Weights of a small transformer language model: a variant of Adam for these matrices.
MLP neurons of a small language model. Each row is named by its layer, matrix (up: input weights) and neuron, and shows model dimensions 128-255. Each number is 128 + 24 x the weight over its row's rms, rounded and kept within 0 to 255. Numbers have three digits each.
A block is one neuron, or neurons of one layer that tend to fire together. After each block is what it responds to, as a language model described it from the Wikipedia text at the highest values.

L5.up88:134151131144111140114098099173165162128118118157153143173166118117170100149131126146108127114126120156132123119133117127140122118059127126115123136158179118114138092108127142144154130138122161144093161105148146111125146145110156128145108146094166130145157118107188110163119141122124072108091135129111090142162153105161130127134109110117126118101115133137112113148122073086127098147093
L5.up135:127144141130134101078165155187099136132166081145109138148100126126144098165150108121125098117148177137100155105165095080145092134090145077111123109105163158115101106145093170169152112121142115138141155113129122099101116145142119096136149105138160165129139138116123093140113144138097075092115144114126124113097151117120147126152110144118151155119118074162129138128125149096116089113133
L5.up287:113133122109149114127139150136153111120102147131118112135118116145143114144111119120149106125136123102130136155130113155154124086123125114171117144143167170121106135129112114109190104124124130152123166114138114137175142170111123147124112110099131119086141103124121129129095173178102148083130135135094078160125104108118166133131109106095134183137095147211136122080103129145114162108145
L5.up380:097127149117145107121127148150140129117149151169097131128107147135059092107138136136161121108142102163134103145112144162111121150102146063152094135103159159117160112140078136105126153154137116131077115178084118117118096126134145118135151133131167109156121135129167151172129168134135155127146176090095138158130126117102165114111101120075120137155128120141132140157115132126143093115105
L5.up647:097152169124120084122133114142137140125114140106139150149146122059134169093169112121139135145132144106126133084105098105099140133099143094133107130140154160091125141133124141146108121160153107164154130110135137145100125151104129141141110139097104124122125110140172147129168149179120095088150135101093120147117112120115162076147095122130133159124077117151101126112113128111152166122099
L5.up712:130147175096142140135139108156142143148124159175128153120092115153132101131161120162103142101128152115105142112124103113106136125112166115173136102117148157131103129169123102146149100185124124117152160164131118166162163183110117132133115115100141120160171041169151105123160147110131110137124126140148130106142113132134132092117155127098138125095188083091137094122116124163128143154119
L5.up838:074096116090123121104120104166152110057122101110108151175139109092129135119144087134124143124158138149156143116117115110106133137151159123154132107140143164113127143113129141126136132103097129097173129128144135153119123140135112097147135147132145177146128116161131160124112188137136121116162167128125120144086151098105124154116135143093108118083146102143145176125085136107096116107086
L5.up862:118130141137075133119128108129167164154127136140126115115119088112092138121175088105105127173182110101137105112128075151153094097103145118127114136102169101120137123116142173161123159101144164090129152090098121126118162165129100127173153131145119114128125124137105155115158107121083103131156131097112142117109113082139127138154136131121134198111188107084128104115131126117083144152108
Description: Second piece of a word split after a short opening fragment, strongest for ose in those (those under, those with), also se-lective, H-owever, w-ife, t-each.

L5.up46:128137118087120148134115126113156150098141177093117187068151115141185144116112119159146131165089136131094125169102116112096115138150123129148148087087113135161151117135193130154142121112111112132151122131095119136140101156143127156148109144130154125089123107115144088107107176093114113164145087098143112150113141119121134115142157149140134131124128114089119115124125099126113164123144
L5.up199:100173110099184142123157142100123137098098121145126144055137098162124135128157113115109163126123139154083090149140095112124120129136157143170144122115147125141146130107122162153106086175127105127179095104104197163149140129095133101139150145127131119157125116172128099151141130130128142113128117165151101154119115119160107123119131152126155119110135089099128112122087126161134161146115
L5.up273:151141089102121174107100103095140129126129129156101115050179137084134130152114101165140114142087191170102168163119091119128098164126165119150136121121141097138136097140108135105127082123151135104145120116151127132149106135118174144118142139096186158118145137104177095125091172157118171123132124145155145092147128131155123110148141140112124146141128096159141122127125141139148140116110
L5.up453:112096144099165157097131171104107130132134144134089142114146135126093128107131135145135084097097190154120120172106112096127127158129153146144174109142158125117086103111141106097129129144131150140110170129109141144148120148116126120108126145137163142120147117153168101126116169160170083118169110138093102107160140099068139119160119098117152104117123105099148135121129136140162159114152
L5.up496:135097096123159127195134146124129121083127161140089111114100107124064157142133126122125115151142104170127142133130127117079100140097141081105143122121142150156143150106087128157085099139144140162160081123145132122086132153128104093112103154108134124127155134099098140133125144114096130125113146168114125100160128138178167128144088097122147078134143115145106117115123115135139136115114
L5.up675:151098129118184083179117121105137084117144127134112110129116142120154135133096137185151136127122115132137165164118119167154124129123150082152151154122129089148126116175148097124149107130116157171122146153138086144099152118077112163159139132084133148134089135110115123141153132132111142157183124143125143101136100106145147151143098146118159130157151134121082099149116161157121150113097
L5.up748:115127155113133143148097140140117151105124100156093123107091098108111103140105110133111094136142114140115177172109131084087109163125151127089189121067161117142126140132131148130122110110152205130122093134143095106138123105070168159103143152122131128137130098155113119147090174139105080127127141149133117138169144143164132180114160093153122159113110104148098108096108152126120139126146
L5.up858:148123157120181142153099134151111153073142145104096144095131122154155162105090111156150140149081092134124143141096114128115115173103127100120134120115156101159108128155143136165093103141123148071151138091097154148112127135093153133119148177110166132106178111151168080095129169096092128108147137154119120085176076141130126128150105176119156144110135088089147126146113150106146161094151
Description: Word-internal pieces right after a split-off first letter, mostly f/F or w, as in F-in-land, f-ri-end, w-in.

L4.up533:114107118091131124141106131151120105145177082147099119179121142109159123146169141152091145177162114154119162165141087125152086117101118100144069143134135119145147105151099139063148149148114143117121117141118139131121120140139097114110153116129116162156139097116135124108144132108102139152162163127103127127113086117174179073138094079147116132142081133103114097114085129108113116100130
Description: Commas between day and year in dates or inside thousands figures (22, 1990; 6,123), plus " a" after is/as and sentence-initial This/He.

L2.up13:146163125086148164146153156159141124145159112144166114066112105163120126136145090112115122127122140132175164100066139162085138123093131125124128079104171158163157120117101157110078092139113168130115132111093113176119164107091160102123146147155121124122124149172150122138111089130123154131143127126139119143136106121115101081148108123125171092149077079141168152115120169105124128084134
L2.up203:119179155099117158142131116134164154127159080120141156101103121127130143131101067139141136142123097149140131123119093112150155191104150084118178078106154110185149111133080143105125172113141129108152076158098165130128094123129149131099135103132124130109172114117107155114167106123093096104122158144148128127103136097106115142121114166119136123108129100110150133089160151143112102086112
L2.up220:164167154139161195094127135121100139083145101114146151073104150128102131122128124131092155170112119170144138118108091129105134183119129145159133071119137134179124100111143127114096126151152101175114138145121114127089117098088115113125144150142162117120113138142152103169124158098120140123133170129130074161150134122114133122139129118127138143103150122134107137108157124122133134077120
L2.up415:148183166110136126137144106153145130131144106094121182120140095146063138142128139156106089135116107131120140150163110145168109173120086113113072122129131135082121134107104168133107113087144168164153183119136136135136113156117110155140128100117104117115146107093161088099163110124091124139131125126165111113202102112154130147141116133139118170123109108182122120103127133131139107144111
L2.up426:111117117124133106167093155082125058156164123144119142115111141178100107126112138141137126131167154169112138113100101163174141156123138099130105125095131073133111150134138090140097142116152133110117110109130122138132144140105146131145118134107132176138146094106148115146108120126120126100067144138167109155142080125156111110140161138166125156101132127127137121116129126167171105094123
L2.up434:150199150108143192134118102120138121103118138120140142072104158130096145151099088141128145137146125185110138109115080145131135130070131091115134137103202104148149138089115140140078126092136088129134145110129123137099138116097101119144093137152155140137121142083136127116136145117101090120109136126145119103141103134109166120167127132141145127080152103128155091076123116127169128085150
L2.up498:089174094125137111107108128126150142108149151140137143056128130169091132159140106157116110121139139136185158108075142097160120165113160141142135135145109087136109124104142144129099137086091129143166134091113132145114142117103125125164159156130146134120179126119170166100139131116123157107147150131131086112140132118181108141095118121148123109123092115133186107098090183118140125120132
L2.up641:123172126106131167084145130150184143098146152167115148087130140152129141158101114169171155135092135133157119137124107118129153102089147152159109143114167126143119105134119100145114170152126112106160143157155150132137105120112190098146142116155132189137130118089165107068171133143130097097140140113119099094144137145100130119149157120116103108117151119100122079093140120084124124102131
Description: Short word-middle pieces like ar, ire, ight, ion right after an opening one- or two-letter piece, as in F-ar, F-ire, F-ight.

L4.up226:173101117127087162093136128109133097115135154182130150160141143115158103135104134110138106128091133145133165189091105186155140150107159150133160157097170114167126117133156086173136125120142126133148123098110134155135137113118123125157131128131174148110133138075122106090165123125159125097164114155164107098158111109117115112141125101121074122149110117137151091092109120128162138094144
Description: Word-piece tokens that continue a word after its first short fragment, often b/st/bro starts, such as Bl-ack, Bro-wn, St-od-dard.

L2.up36:099134129107141137102096094126139127111090129129138129145096114146141100173137080104147143149109139171120137117122107171070129173122157135117136151080134113117159115092120134138149122096127041116170083149091137108114106165086119120157066104107165111080155122075158129107140165153148126152142148141144121108145159091145131164151118117146120118106131130165155125114120120105151157109130
L2.up167:103131127141099139170133122146101137157115120115094108141126053134121133119170142143105164140129104146136131151127123148125125112098125123133102121078129174125132099154139165129150158136100151145146145115129115078132118138094098165132123100120138089108150109126130097115097159126099125105123149116115127135146108162144183121145147117104132115146153123137115106129143141137125134114124
L2.up183:114117130095130134113112115115109133115144173135104160143086111125154114135131134128143171161179154135071170156136123143106143130111140101128127153084134103087126133123145136140104152146164133113128162130090116113111132152099121100165127145142125140122137091156141128101139113110104115094170151120126152134157068139156142152115155110126121178148115157119103087146099141103132134131166
L2.up308:065159151104165142110133149159159119140175106097133153146118156136160100135112069134146097103152144144120131150097129142127112108147112106116126109121155124115122106098167137122096134138141171129112135104173118104138105153115155126122136139117101140152110134113118133150127122115135102132129170165138175136067091106107167141150119103178091133098117114119119118143111123118113125123114
L2.up365:126125115109159178111130096161132132150116125148138153097123136137114116143129110133088162149145108164117154091149118109158153172134116102091126151131126084153143151125132125119135109099094116163112161175107125093093144139102126129142120118128137140141119078085092159184182127122114116100149149158142080125095097152140136117099105120118114149100095167168115133115128163159082105083102
L2.up467:113120151094154155154125106112123082138132135125133143125121108088099144127126099139112136121154141173110143122088144126134130136134148094127125120100102135124123115128133161120116168168145129165138147144119145153084123150118195102128117132160114087124141114111098108123100161156107148120134215214130121118094067122151133101133116123117094170128113116133124118161088141141137130099147
L2.up502:080101129097176185186103122154136112099120147095102131097101102123113137094121143165144139124170132136115097100094140085114101117157122121156136114129155129136150100127122130144120122161137154144136141115159092128105134138114155120120120107122125106149135078110147137112107140146139140128144151100122132087102083132164134110078163123125135133087143101072113116127119151165126134125146
L2.up511:117105153121112125121127128147130124150135136151108130113082130071126129114125118137111135176154110148106168130145070116092102121153135122137146130138161123124171145150175155115134136163136133109088116123119092144145161076111130127161139131152121105125157110184147136134096140154116121111156119117154100138121082164153182112125106129125133190119141142129126113097094153124090139106126
Description: Commas right after the first digits of large numbers in tables (turnout, attendance, 2,213; 10,000) or after dates' day numbers; also word-middle fragments after an initial letter (van, front).